Weights of a small GPT-style language model, trained from scratch on English Wikipedia.
Size: 6 heads of 32 (2 for keys and values), 5.12M parameters.
Training: 187M tokens, 5079 steps.
MLP neurons of a small language model. Each row is named by its layer, matrix (gate and up: input weights) and neuron, and shows model dimensions 0-191. Each number is 128 + 32 x the weight over its row's rms, rounded and kept within 0 to 255. Numbers have three digits each. A neuron's up and down rows have the sign that makes its largest values positive.
A block is one neuron, or neurons of one layer that tend to fire together. After each block is what it responds to, as a language model described it from the Wikipedia text at the highest values.

L2.gate78:179136140114180134093113162127141122091104104166109129110146124129116090101157140122120099174104158171115136155159096117136120089158105148078131144132097182108146126232168177111156137094165165113110125093149184155085084119097167097051123135123171117220172134129149154137113119144157197107105127139130170149132164158160126195107178100151129142127124072126136144125152148112163141127135138092168142164093134169056126194090108141146155094104156141118144123101094052176123109100148132190096164140149132163124150175115184141182065131144182092108043150172154146158109074148147167157
L2.up78:170101152098088164123052077156131191121169126132102161132128111113111116172061143087146176129182160122170111125116121133099134128102132136159167058136077162112158128161120152126102171100150110147135108121128090177114117093115123199116179096112108154131102146123113097143094119132121160161123126051154100150171072110118112108174132110144092138115100108150123160140130155117122160086109162165136081165062112078095038113065101135117172153141088131131144139151127110127125076140140149120109088140127121104109143137203048051166079119093101166151133099169085137241114134107088167102
L2.gate129:108101070124095177148110192117166095115112147168148150132145162145148170200140148106146162132150120117116158157132154128134147135142121173109136101168091101133095106116138093135075141154126104121102123146077111130101130129136097164146175117152051099094101132078108136168188143148162183072133159207056138105151115102129122119123089120206060126141122128129139126090158127165155112128170200151146101098109132152163046127078150092149178150170110108211110130148197094094125162171085182154108102116151111177178121105144074136145097113137129143152161143088084062127063150090136097117
L2.up129:103160150194162172105141129117077096166155169093152080102152101172156156138124158102132145149178171148108179171116114163190122139092149117075103115118117139137128140163169097077077147203132103157144108151134148160094183093098141096150091187166137121186156140157158150176156162136158122159148123083132070100116114104148133131091194114163106100113135100070114114097102122091127127169127174132126144140128134145126114142156097138216160175141123100113185171175150090094090076160163157163095095203170127111149085151082090099141203105128071076119117062143107120137133143139105118097
L2.gate167:116126161168116133088079154089162088155189143168099096129153117147142084129107146127096109097177111170105159123134122111148128037110122152066148130140159081172162090077120136138166056125144073138165190172161144169106127130152208142160161155110106109091142142153074144090120177140165146138086128093085093158097123138077109130155120123120076150138123141119108105079098172101153110125115154143129110184121087099168078034129127145139202153130160146099126103126117106045139132064160114142072140157134131111131123118111118188138155171152133165155086190113099071175148111145152082125
L2.up167:159204104077175188115220172075115111178109078136098089100131114125105130119114168079099119108140151090128148085151145091179151117167101142116181134196088163152117123136088120096139130155126102143131138087134163121110124110081166078160115142113091112126107186143081140076165069135145146091157171102171152163094142142107123129097095093146177164122099185169168130104152095131147146124136135153157114116092133133161197151142171087111126141161130127134193126120156128100133177135140180106114077123084093147104146044158140156102109131112069131149100196126058170133180189123104120092
L2.gate184:106076112111129129156062162141089153062146106089160134124133110141109123176187104145114113130086105160057131159113082086173089147168168155125181132085051106152141139142169119110130171096093109170180166187096127124162156050191177162095178129163127126151140089120172105139162114126144141101106113137095108129097166130102130100143157143110084107177155118165188210130139152150155089154226102149135081134120131108124057170113103115156123166080103121111143093107192174134092145130177115151105140115197122116124203161120147112141126174121137143124117117132134106140118071140127115158
L2.up184:091164116144210142103135181137075144099132139151149101174171164140101115166119129123091142138098126169141171151116093092130110114176139123088138091117092123157106154144146202139150173151131121157161135143103214136103119082125106140139155175087073208134123092104123111157132161161224144153146142161093114147104116063113175119106086068123101148132130146166161151132140114083137099109174211074109092156066184073088131082115117040150138156121142159178146146140160122138118164149125204088114103156128148188165093148111151101150100129133133160124127173089127145146136090136152095107
L2.gate214:128152120099125171142186142155118140070158099143117104114116140153084083083093168110129062114076139137100203168163149146181107173088109117137177114105096149072182097172148131135142178159038092114121092075066173144148091129105129132114133139107108160147122116108133129140129138118133105119118115125126096138150121157145216113133126135091121121072079127136187141136192142195175096118144114121103102141079221096154179076115135132161095176140110139168194096135125095178133123107115117169155090168146111155073111133100145114147131108138152200108112095121151199199126116104113156097
L2.up214:130170113159179118104117153138107164110141169184185081137093118151168103086159187089085085115152147159098140131120141123089126116076112174103160120155129114140054141095164087099135191128132089095129125052099114112141128138135117169174107163131115112164160105144099133168075148149143140099138127167178128163176130123090153127129101065140130136164149160120160134148173150181169102137166168140180120132092163139122106162120117036089151156052075156183194172140207127161090119146188128133136151111147070166151138138089082106138145171175124099096178138105100067123097137138147154114
L2.gate316:105156090155150145110149157127146108123090153172141182138154109113129076139105100144130096145102102122161090158185157120164082147109096181101110129180097169109111071150108137115155113149119124178084159068115134158169120108133146151100115140102068167130137091107146161139133176134220180064192099101036111114124158171093143133133117126218113090161133156110107131112131152135173078085107129136150116096116158148174078102173141134136112171174124102150113127193114102174097093138103098169134107140154126136164098134110091136119098193059131104158134174070049100134074177166126136146
L2.up316:102124137148142161134108089104083071174150160124087113118157087107072040181134115126150119102138125164139189126127086093065097133134109139158121153106139117106142097140127107179186095162131107129111132053064143118123124100112134102138148136157121145089116096106156075027155139135183180154118155070100140122155116129142130122168126095148145073104147107133130113092170118171104148077121121127124145168110139077076085195102155171103098175144110101118181195135108210179102115146136121134143114156216109104143133088111162127115114083095157129203114174160140164154114087097092150159
L2.gate385:112152084164133151087170069160084151115139151190074168179162208075163168095174067140133084134203145117148180174145167165174136104151124096086127110098064138117148108152153135133180131141096099107120129133116136103140107112155174117143064113137078108145071051142150098145071152096123164091134132115141092103164151099127126089129136156162178167180147105118131055182105139152111132085110139152143097145107152144147114117076137141221163137115187102150085158143131129163099112075130091150162110131118107128133154103094122160110128134152138066126114134065101074138140139148124075092
L2.up385:141033075151132063094100133130139140132131147152095179114154140131126084119104138140083111104173117157105131141095123174123122175090144095170127117119115177119138104169146140134157105083175142168078067164120167154150154154099175149093138144135151180133124124124088146181162162187212159148114137195081111159133136133107159122147114125190176106195096149130042156107111163114159133129171122153107105072168057140103085130113133108155173126087109146105085062096145118086154180107152171189119142155159156161156092132126139092139118186149124086124120091105096070168116162099143107146
L2.gate505:109105077174207096143147093091141101157123150170137155168093095148084129142155137107093121114112080147153092175137150089156088092126095071148154098150099112119076134166084107187153139122067118122122105118127172123159095100177173123116115180123078104131096084141132140123169159132065105079152099113171120150142065109206149125191178119122098143166122129134084090083124153125137103136147107109092132155107117176114081134117120087178112153159128151081145162177124126181141194087111135130110157178161063112160120067100176146126142134136131108163122140127060054145105140200159102076
L2.up505:201083138106121126042097140148174136165135152122167121144097133194120153188099157144157066168121106149204110167135128153117155191101096117153126142070103186130135131140170140156138148089156149165080119132107144126143114103160120151085118128199146140175121137107150081160116066142098085099133133157111115116132143169149116138138199068130155160101086112119136152071155147111163158124145127129133126116070129210156153088087173157147092129128099162097169182073096137093088109138085108085087122121195094134162093139134124143072107165180065147138180148133158071138088112151121137105
Mid-word name fragments. Word pieces inside a longer word, mostly proper names, above all "and" as in Aleksandr, Alessandro, Ugandan; also Pillai, Emirates, and stock words like system, total.

L3.gate54:097177117134122099096141131114135068133147149081102121135137157157079148176149163142154038150129119142172063087147125101134106058114131133104154107153114090147134068110155127116105181172095184175082177121158205100127167137152122115121206083126133101093167154107088127100187091150115149101125139161119114139047191157170115107138114133146092131169095139153114081108163100149162109144127131097128177064175141089111105119124143126113148200097095119110143110074169126113061129123133149136193137099148096188142162119087085150136156101169153125122123079156181132167117126050121125160
L3.up54:130163130123086123109120120147118153137120162152107142111104118173094129184184143102112124136112200121144132148181181116151145122124113055090088092137153094120170152135138144094109129097114120144097100108102110108169131158123095151184135181141123162088139210136119093085240091138140105091130170116097132126102162096171157159148134090145149094132188130111109131152086120143150193224147136109167209099091153192116093104104132066136109186098145091115117120105164085102083160127096136095159201169126119121154115175124136079166146064101093145124127116126136106134053137147095097097
L3.gate60:139064086113170171094120092148143126106125185136127067170110162180151098115153191191092166151189130141133124104071107092119134081124101099110167115090096113099094149153121114211148164158096063110142182211113202123131186098114119139162133125124131160119083120159134147095136126105143142160106136111103120134091115131132144079149098166164178126107095158099120125110173129136085110156104079171073068071133167086153119166151114132118142158114165158110157085127190189135133100171132121107057107140176117143108105111190155149104089140106106123168147110139099133088077084087151169108
L3.up60:088127104180167110134163120127086129079112172100159142044116090110179133153139118129169132146109109093102071191111120174105172136163137207093158167073130111138128135082163181137197090111093129136132167157113150172108151203124181131116082143136112110120135166110139099110126115143180106096184162088087106133201098123105090167125132121159169114148175166171094171141129127130145135120113097148155070141113132111152113075162130144138176103141120100121142194086070115099111140144110118119104126043114100155094129110193102112161172159134170185136114074078086114091168137115089118084
L3.gate76:098094078109117094110139152113146115174164144118133081089136146174156075186112143119155112085176070182116126137126095145143126129135146141155158135153150091202145095103122136133127118124149119143113088052110211104123196101136102177103175150096144163071151168125135099118158177150134151104098164128183109127158133119113116212132125087128103098190197166127082132118192149159093151177134044126155114121126150110060106091150154123219131136134106083108159090104081137090102090163127122148168075093159117139160092147106115108126116110107150130096183068131118125153102124115080134175
L3.up76:116079102134151120117095122167118110171113134134153093092156173166178170144123162100117129104146129114126149137121121128105092056105139145143199155166169101148105124122180130099151121148139118125163116133167132136120119115113107190144093163142106134105130124103046095068142126095110187098135194078143117140157095082117097199190132159150060101160136202050169098089181141101148147143105082167159143108124133116085084122170182149184157131159140117103102093149183103070107111158132101193168146091106139068162174132119107138109136123136191125155196102125159103158126093094151169181
L3.gate308:123154110122188135126199116144093082192107169077077151111148160183180133173125098142146170094164095172169203142127131129127139082121121158118127055149123152174127077153115203156125100134101121118134129096115131106110157115117122104089170127097161133087057145202133175158136153108147101125164189130137153139118131146109150152135157135120173107167110167196122120099119136126068150151059098116146088119083121091176159099109139137195131107138157099142069131203086136104147085206111080183119150146102145142156083150169151160136164128163119123078129097152131094082120133108155165094
L3.up308:103092134170153078099143097142146133137174154077108177043155138141077101178164156184152164177141098141105171122100139095182114078122141157146123141116128143116113166117202154132191088125152149083123120165116142133129099161111091171055123053136136116142082158089094127067177151132133107176148117123025116162180087085140108159074136148142167086179116122126156067081130131148083125157151113124093173143143086127063131120154096072142109125133123127091138115149160119158193148137142149146104113129116135146099088089173074112168169117093097149138138092164126147141173093082154142131
L3.gate450:104104137104070141164073115142108110103171137116111122187149089149102174102135073045159114120132117066109072117168158145159137165169136109160168115094123124090151146088107085117127154208108096121086120109074105098127174109080174141122162145166105131116133108112129164137078177105153142118122135104159138170139112133109154108199183212179090119084196175067139115110129141124116182185144108101156098140158152115088091127141124195101121157137140132149105064127124086160159112149153149135107121122137141136160145143116166120053098082095172096167120095160046113100116119137152182170
L3.up450:112134140194112151163126165151125119137092096104141164126092134098117088138107057091142089157083169115130131109179115084161115082109143151175151108090147173076140088107132124140138105106105125061131128139123140173103182121122108131081202158099181187110133173141116148078051122146109089108108141133175127139134108171120123114142133135104137133138083116102150113110046148161134114096140148104122135105148148079077156083169149176093105135150095138068113178142170106107080144159179095198153148079154186155236059170125126104176127135077145095115108142112152126123127165142205128124
L3.gate455:111109125124115123124167125131114087146106120138138139153121077132148159169121126155140048102146084115130084042205118133091098110175116093142136059124163121118105042168094115167141181146085169152151079098122173140130128100113186096163135124138087060108089126119120122122105099062143194126130064119118138157129186086143072128168123165121150075111165131146109106120169140147141150111125100164150084118159125125072187170188119194151089137165133107100084138111088169132119138077109077175181117144150106110131191129166168181110069147114174120155139092124149122141119096126104185130
L3.up455:140152155153126115116149098213168162126196133136101186115093172131125112161098105116176134113159150150166185147119133110107148098126101164141138106147160131152112097122185124165143114134088069091096095148186125134098068194134135130113140031096105120149157100101144095113108099150132095111162121174168103133167120114150132119107137015132085092127117139201125130062121113109128120079086159163110134153085151133152110100136152082160122133077114128157128140214098050068139114095076124137119151089089110130122145154116087166136095125137129192123102188159168113125081179173153129146
L3.gate487:133119080119143147126104101153171125105127089064122139157158134141187192132095116078103114086140122108077074113164078145114140117096086130148148092141163078138148163175138116096074203169078155131074148170204118089166149083142144098151079123084102138134081118098162147124121123112143170097167082106190093066106171164126183126118212127114118158105103117106158104126134143115110134175136068165141129120146149160134146172134069144085167105169077138106168084123163120151170056142135132146125101084131109102166122165153104075184131158158142154123128070086124162080142116126095140170
L3.up487:151106129105174047114079096115125147140106163093112120142162122091118126121111140184178085122126109137098066120162076093174151149094120105119147088068075183133217132079127176089111067150130108205137116105177091119160157081156062172126096152126162123089104110140182192087159131070076100134108100123107146190160125115118123115166121126095123115138150170157089122149092147115166176102151078160143071094137112122112097103127090072206112138118112131114127122167132088136055126110118119093158152142122116115081081174135152124133124136173148118113190127086152137147079122105132167094
L3.gate492:142089136168148103116144163131077125109088086154149168150168145120161148143158109159080106084152136119089155158167125134166136127229087159127144099128156093150102094159166155097130088145101079153111163121132163064142111131134154129101149134092147136130131123092142113035115115158130131095111111101114100178128156132075044134090158102116127153144156156140109093090184155182120138155139105185092090150164100128093157105143139088148132122053080116144134050136116163060187095162119166095162143078084135109122150124114127162146134124204078133094139083068091096091160177077080103120
L3.up492:178154166083135096110131091097165155139191108196071083164128119119114077155132115112184071094172072137140138093129118088090145093140125103105083157092102123096149173156113172138131113135137157155115126140161154080110105100088095078094115136097147147115106153167069163086139074114125107101104113149154150120094133117136075145128163111179178076150106110174170132132087202096124111152178095120145157102100088160123182157136181104131131094144168130118119107116104122140107108113051044119117136118148100136084055186193071130124067144100135066089107064122099134118138138140175137132
Mid-word -et/-est fragments. Mid-word subword pieces like et, est, ast, is inside longer words and names (centim-et-ers, Ma-ast-richt, Inv-est-ments); also closing == of section headings and list-introducing colons.

L6.gate316:072121124051125086174137146168062129133149125152160147090113134136119148096129143067072134146086087168161066173135096177107129139123112170096109144178138115150114109128147099115146172080068133145142098149147093094102118121173123115115153146145099173089172102123080150143129142123074155079155122128091119074143143135078116051125145166113067187129094140139090139119129199127128150148169140163168144130172143161123092130082152075139117119105069111073169138127113103135084118095109087120182151184137128123203128131078139070171107116137178106145196144167122069132148113093124045143
L6.up316:119102150080156157167122162123077121136137067104099060161106152119104141042105082110174150098121141148152119130176081122125090143144114176144108113152120156096121163127160130147110125077038168136088115128139147092155131183122146246153119140078092192122126164117144128103149170069143177091099126115098151134147110098104167123110172131142106175158112122170134150104123117102102104117174115148134107070091145131094160075168088196188149153121102172083160086137145176146147092155138100146158144156082115135114190105115136084169087130139175158134159076131135126161123188074153164122
Word-internal second pieces. Short vowel-led word fragments (and, et, id, ad, or) completing a split word's second piece, like P-and-ay, p-et-itions, res-id-ues.

L3.gate135:128102162090140122112162101130149152133105075149120146088215147116146129121116093134121193167115088136120174126182078113209103071164123095146147132159135144095165128087081124189130181092150137152151155140130125079132129166131135179151090085122153147171140130075127077138115178085160119165113208149202170159120088202171164093084123095112157129197103127143100164122124107093089157125084151095090173105120159064092135101160093146128107147105087094108122109125161170156105103134138166141151137118165121138121138144162150123163082104164081125144085042165133144071134102097111147093
L3.up135:103153103095155094131194162184083144115166109075112091102123161077127123130150114143140138089109132176156167144146098177157173144129100149109130182134084123125141100163086115088158179090178235115101183130165155153141109218113114151137136068144140104085145114120157124129164105115140084165144175114101159154149129136105143134044092136133145142130170092189163122134183103114131101127082078109047161119148161075123112064134108156102143113113097164132110163111122131119135056146107131148087117161137140176068126113140113086185146160171132136152100144175121163103127082141150128202
L3.gate164:139119068140168133129111085133186137069080092109048145077155117110158166082125125190127088102070145128112115177140108165158115161175180128098125108129131116083101136126107162123131158154102114103126191140155132136141168095073152131122102145148134064114158090090161101097143192109105168131156072156085081126128157126133232086127081135119144114100167133097154180154166122102169154141161129129123084147128194100135083161069146126093156112136102116145149170079115092163166061111104102151088148161172123167122072108088146129066144123109104170058119153099146133113179144097108141121
L3.up164:179166095147076175111155090184126123078106109136127204095112155150133151055119146120083144182096158145087132219160120160143150123145139126114103126092146079135103165153087157122152162133090144082174134140152119094133134127066146188134124117158138108133095118065153084164177146058156083101128103125128115059123111147102215143070114111094168129157094092141124122140111132139120147125121068112071128130114169154101200166128131106064216106119139134107150146071160074147124130147099102120094143118140117086155103186117113085134126059173107126126088096134140140097177131103157111124
L3.gate195:170151061113110147112160139145132101138156104145139179094124153152113091149156189101058163115152111107080148120154130122181084180137133133146149130101139132107078088174060146061128122126144139106125138195109192145116138129120152125126137078095151140142131089130076170098033120118138133123160159069082138196191150190113187171101103113114143079069154097142131124138134146142129087109174136172092099175167117086102172109054180110131167095055130152133102095139119119122146132146166088131163128151096094160127120194198124155148121106077074117106141106119136087124147110106126103162
L3.up195:163225110166105128132169131136159152135096117097128136108133156120157163148166178190099144127097186169112135139077136088120142177181175158123043090091145107218105150094132119111146142157157078137172130163098087086156109085134100100094073111103152123115133097118142118172110105174099122144089100107181156108145177180147177128132152157109151141127134061142206107124149119078108061140095091092090160187128147178126132116067142152137126093102136141155146143100162081120085059160098125147162089112114151106124139144137188137108102090123099106074093068134136136162170102124136136137
L3.gate227:107146146127195155175064149120189134092143129147126171147096117152172180074117127109159165131193115098153150159181172119112121081089102134091158075140164083134109161171112081173137139149097124165136187093100158107091146153116137095136115141109137107110157116134101176167126131128180146111226122141140129095166178108159153167122119184159145190178149175120148130117156179156174138135149107120171099133125220106146134124176130173126107136175072158149130057117119173133201150076113143111165136116113151118135138025108153131089144132145089176133131137150154132134152108072131123148
L3.up227:137164137152116118112106129170127131162148170125122139137109127167090068161177112097150139059152132068177146138141187175165133091204116138147077123103120127102114116122147154084111123167099121085045128090133147138112069097160126114176110038134139154114109166148142090078125153157164119151142117123173158119175099117088138062103113115139148122119151136134124192089149118138163128169080105091102111137103110103112118075155149135134171175162061150177107156096119106090075112118150112153149095159157133098115078149193058059186183153117078151175115120165091175079128103166131141094
L3.gate240:133111117159076147107120081105109133099144105111168131181113182138152137208160115128160136073136171099122103095155128113107109171143160111119108125156053139130161191170066159144175115116096185170130131090139128173136147069122115101120088157065094179115093126118089111111130194125101091142125141144101157155126130113213139085048116136155141167129137173093151083078156146136107121125135147147105153094152189152106182087145111164119201110181113127083112149157155157153102105136049108118131042146162155099150164150151145144096130168135193130104106153197089137107153112111159119147
L3.up240:153171120143132090158148174107120139088124074081117147147076176126084103182165140090128116110127091089093115151127109096165078164123216084157096135143134130195098128138167188113093141090080101134188102135153170134184109159167140119125111098134099147090157176093095148163144159121111173157144107133111151106180137132119134092151193111158125115151151118084128128115135149101159168124096148070054143199139138164128167123122128121130149119105140123064112114147186099063135137124101138046056130095114155110087111130129116039163125096136153051101138118074092070132095108124162133106
L3.gate287:110061084183123136099068157114140132087155135100123208074178139146130117131167087073133072128104052110082125113091077147180144127125105097129156102162112125103161103163076151113148166101100179137099116132126134141153105185088088134119160114142113113107084116109117132106130103081085124120178151147141110115143102137138113166073063122168062131211130156108133140146164102120117085142145076159089114147123102121127159092112047115138159137141131177143099146148144071110100115093178154097149174114147066153078170154134172213123129174162147089104181114138212106118131136122122127130
L3.up287:092135117126084131098086160093122197106106137115200126150144115172115135144199121153139088155148120134142109139159113106189154122078110205124136153122137079102202176133047160141152054116145117123133130154118120106194101131115125156150133096111193132126134175134156123044149147104111115088117153096109145136130175082124132100167127126155103136117144119104123160109203123113094166108142099188117062131137143095160099098121096121066132096086100159093112221116119173103092137179097157144189199129109120168092104170120105087114109112151143089097104088148145126103174115147168185154
L3.gate391:112134073129154122107133147119116107145160157165219129101153105156148132155137103076138155101153158080151078119110180178176173125158098031120108093171135107097152082223103106130108178150161149078109096081167173155132138115095212137157102122167137120124071102107098089149074118147100187137111179127152179109062091174098107101114114124091142137109142176078150142142137127109134163154116144154116140195141159144209161137133113121166132116113082137121136158107130107124112065141129064121109120146160099139178146148162119144196177114150089124107161136146077156105109093124114098162
L3.up391:081129094135137127155118166115134151106081117142153074136083131178103128188136157151145116155078105092099120100124202116117101086096095099146158153147155182156109094096114108166152144142137126131117094158152101050106150170133126182162089137156137079089121140166142075110174132117123139079122164057109118084090143119153165138108116125202066138071106079107194084114139165152123117086153177131123102140102149115157093126116078120153100153134077134099115160138163213058139089163169185146183171153149122086100124093114106142205104114126097081096146104110125088094159082098130177108
L3.gate481:147194162121115142084091117138175093107128139069090158101161142166134085142115064133151132075084074081128151143123105102183161080160100157087131159134168133142181119116073118209184181101155174073135177144109168084126158132131119105093108093114179163135150090120147078096107104142106120115134148133190125096179163153100145110146143153134141120192070171200146160107136128100136087167157108197146096168145122109125137103115179193055105146083109139100111156126110106074164118126065139081137101157135112135094128138130128107166157130141127089137112089112079119175147112126092180084
L3.up481:197096097154090132095106155130093150140093108148168105103127119155141122071168184116137160146057169116152080146166118124161189092100144066106147111108176108069143093133095147165106147125126141067107145138143167150102167152100124121140173092158098151106144120121159119129163150089125138104184101154148147131086164093159180196099111138100117100143079151105163198121162082100137130166119126163177117168138204144176146107129135150101095176159079151153126186092125079125096118126121033115150105169135140067096187107106103064107147133146135122157105205094093089157134127177121152131
Word-start fragments. First pieces of words split into several tokens, especially "de" (deemed, deaf, deals), plus col-, We-, Fort-, Spanish "de" in names, and leading digits.

L2.gate33:108164088127111160149112116187149181158155149113150137110149122176085112090171114155103146136109152060145128153172142118116118142154111101129159101080143129116144125151117150113138164109066097110115216139157179141115220125150112163119128110112106177121114082098141086133168153113157172136196086079177142062150163116120191099081103117136112104113146140064183191098179169096205092103103176171073126153163130098119176113212105134105100160154085111100135114096139102147148141168067149140110111109104102142150156151126098165155171117068143114114112126117116135143108137114041152103
L2.up33:219201152105140166132119129114159109104116094174171181109151198148135159116158123091157165115146174083130106136077124139163150113072129135163093129141180090139147108182095155144097197094116158130124123140162086060130150097153142087139124094129123133163172138168105116158121126134104089125184097129105081136126163103212143152078083167115117114211118115122071153166140127147107069079119090070093117136175179121174134109123097153095125073160089146135105096125140178116197157155130131078116114140112120082130170138138136107155162088102126128111079126123185123123080189079128144145
L2.gate64:133144164146120145175109159107151085127128155180095077125128156154113155084148111139142147155129112113142118146097165137121147116145151146095114144141091113151163115175068140184131118152088123130095108171138176177190195092142217183102071097102162110152105113140140108123177082104113087129167104092171145121108133081105199131118161097134120164154168169146168119132178068180093050123143139146055091096144140104094106100166088148083163164089132192201083112173096134107124096125162146142166085154112107151068155132169088126094171158132198151130139139146094138136136102078128102150
L2.up64:147124115142105155129104120098074131114057109167097190055188145163121119080068124134086155142056109114188155136122105161099100109146158167102110164111138141092099125120129133101122046109144128142141146109151119120096114108144113127150176137140131115112120114102175162168090132179190091169120119125085080153127156133142137119163131139089184133135098144095105182072137140174173176164065127113178126080129147117138105069131092148090110144130107111111079118072079150149129115084124164100146145145143125117112051088101159166148188140072123119132053122161167130118081144149111232179
L2.gate112:131148101076051207145195155110114088167180110143140137128133122122171088113184159110133159033093118178137103150097186126090094107114138169179169118186164118123070106149083125151167163127140135098100132127154123128104137148127131129078124137144103122081108099102132165051109138153149112131085108115088130109117167163148091161071118073102157116158121088152139166108104085130165096136145125111161190156187108120103131147074161135166198143148155137140203115080133088189138146141125100068179105142147156121154161132117068100123195109108133137139159112113146123135137164118138094202
L2.up112:175204174083138156152175089133096109152074105181175104128120121158150130157131067128138158105131112140138093122081126119006127104057125106121095150143122122169176167094137126171125228100124158147137150124161152157133128150141104102176120135146091074153153123106140069140155116152111100130157144147103195128067144101131118147102167139085183101095122098121139163082168083107140130104172134147126172154116175164138117112135113116113156128148157108128171125133107131236135128144079137114138103161094155111184087098074112135066096105116137177099157138151176150118074087128181139113
L2.gate304:141165105150172141131113146118118119167111128164137112065160140135105041133116109168107141133102055135147149071131178149147149109139167072141157119172106143167127085161110103162151122113061078142139145155070118140135139139111151127131152145091156092114123138065111134184166124147158187158102133135115135132151140148144092153110081117162141156122115184146081174079112044144151109116129125115079091165133186176157166086152150104120129166091101182173103052090109154037135151139116113126106146133130163112123133101107057150135214110174109118144158101124144083110133129079032173108
L2.up304:183100159161095141127098114183124110159079099094158116136094114133124176183119124109149170160082073119108090155173105142106130139162106160117118119108064109108140095147116147093145179091088127130088069221122159116136160180113125178068150125146148180154183144123144114085151148180146113114151082106126117109098114105043142095161180152094102113156122180110148160071134132189126112152146147029158115158074166108120147100140159128103077136116094081096100139036095148084126139115150113150100138117146138064128115138154107147160176081069176090136148146107151113131113107176125131121
L2.gate330:131111162124091211186135162135162105142124139137085127097155148111144129116130065097122161058124182097145116167070163115069138148128148127099141168153095108127204129154170119208147112144105147148161185200140196154151106098115144180116166130088152092088106142157140156151072098176094096107093094164120101121086119078125108086105130135100162204158091129095146158132162158100138079147162108113157093110134147117146118117132082095115138152113103130128152052102136140140169146094052130131118109171167145101116141128164097132129156087117092187124181067170089176181080142117141106130
L2.up330:120107131165082160123130159110123109089123160132054177082150139123105137148084085151114148102073077096127136139163197161127179101136132174121101123073080125113158115166122111121126120112089175073152143099095127184150151091152140085118211160071056117154132111112112177130117135096129059125175121121156123123093142186177138208118172138136098085097102196126117166105181124145159127079068118132099089122165111148152080117097125108150124159139186190107115116118077094132135111088110126141136118092129113129151116076137114167091168134149132155089051136185180121160162081128143176158
L2.gate396:137145140172064158132131120160100078143099069124129162093133096215194128145132071165104109109121139087126139099108156184142142129110120152113148153151091177150148085130123145130143148155155169168128227120146195085152104167186058118184164103122108199104138074101117148092141092153092160165151107144126169085125170106144152174110126146086134133090071136110186162150157132161136119179114132141144144158181191181128118132095107129137150131151131110112164049158109120190096115144128127139149181131099111129134126104121152202079149138141072149145100086177112131127112077114121160180
L2.up396:145110084081147130211144168097151126123070099113129196126130116108132135114073172089104135069137149143139058195189164144083135088126139107161073085101161153131082197181107159157157178096123100131171133179147220084131095120106112172149117146125122153079122086134096120140090116092098070126103102140109151081098150106157115103083186132130112142153100059079169128142152106143160117125161168105189106091132155126119182112163077121162160131132142140170123136094098117125168117128084160089120142152156176145144111123093135147181096129132146135056130122154143131187171116146123143072
L2.gate451:106162073117083109133120118154134013096143104138116165138112109110117144170167104108143148164140110126165050082136110095081149071101105079115155119099168094131128123138093071150178164114086176100128187127135110112142118126115161142094186102151153108124167144068100150104088137144073152133060122089168125150125114193156119108099123162127207180074134132098214141106121081110147136114061080123131126131134168138156116112153128104152111154115124185168127097140138220131124117117157141137147087158124125152131128108129190159202130121084166168127117126152133125151115109049091117082
L2.up451:053123149120105197141147158130120124086065124136122180133139066167108185134097137138141142169075152077136103121106134121134176156104101074149141138124130072109136155152110116164134126124115164107121107128174106127179147164088133175166097118090125111095175164120116165101070116106100104098056095111139127131131158090120123147130140137131126097039115142083106173155122147071173194126160126114104056147157135159181120147170150097106157127134100122102163152123094097079121177086137116106131197167119088089169145129099083194157132167127137126068084168161167167106171119181162126043
L2.gate485:121125116113124223138082133119129135136094108106117143148177136174171125144130105123171170096093128091113114084136145099123091096100129107107164090121109108126144136152091103118127186133119119148137221131145140100145141104135129120194117142126076184098162128096120048099082150147134118118174150129210111168085141122155197132110142094156106126134154159101136139088176109058150068153136138097192070150102158128034072126110122058104156135115118145143171088091157177163148174106100114097134055152102089129146120085175156095143180139161083148132123113143101161095104124077190125124
L2.up485:148185104094075074107064156149058160114100137125155091049131111162130145118091083133080077150090154073184105104135100140123176110098173149102084153135102140096102154112132157214071135091168092090077129129151169100088122131141102149132116093139153148115144107128131082147161099130135176157173093136130116108152104178102153040099123184155090182126152188147141126114107128137117181128144144102118128091113148079100142128130100113129068137133105102098159089166143106114138131186160156107138155088133142068159195085103120138192153110155183111140125116072119056123112155089134150131
Linking "of" in titles. The preposition "of" (and Spanish/Dutch "de") linking a title, rank or place noun to a place or name, as in Earl of, Duke of, province of.

L6.gate277:111077158096147142145061123177070075157108142137153106103089140164176143131134138131168095110121126058157103146118117149111129136176132200137111093154127113170166119135126064128086147142170125144177163132150139185140155114155131143081137178134126154087093128139116122196144178147131118169134109125107135128112168133137126137200105085104118128140107205135151111106181080228107126107078093200170134128031172093109071078139129121170104130136133128183118161112083137156078120145148147143166162118143088151095082118145127112145152119230115121132186081146129140113093113124174133134
L6.up277:075167139152095128169079112111102120080165148102105093103174145144122146123090104173178108135056145129084172155127143195125158127140151099093200101114132076148133132113115144197086095104166079140145144192137142190134119126147102142096139062094142060106141128119150153141132129107104113143152163155166165128121106106085215177149130096149116125170087178130176098130132082118083090149112115100163148109134093117110126114095186105076073155124154178097022111171122116086183141148122188162117099128091130155120125183101129126111120115095123100170150170106100099093108166114076100121
Mid-word fragments, quantity "of". Responds to mid-word pieces like ver, ear, th (forever, several, early, 5th), final digits of years and addresses (1883, 419), and " of" after quantities (many of, 1.25% of, all of).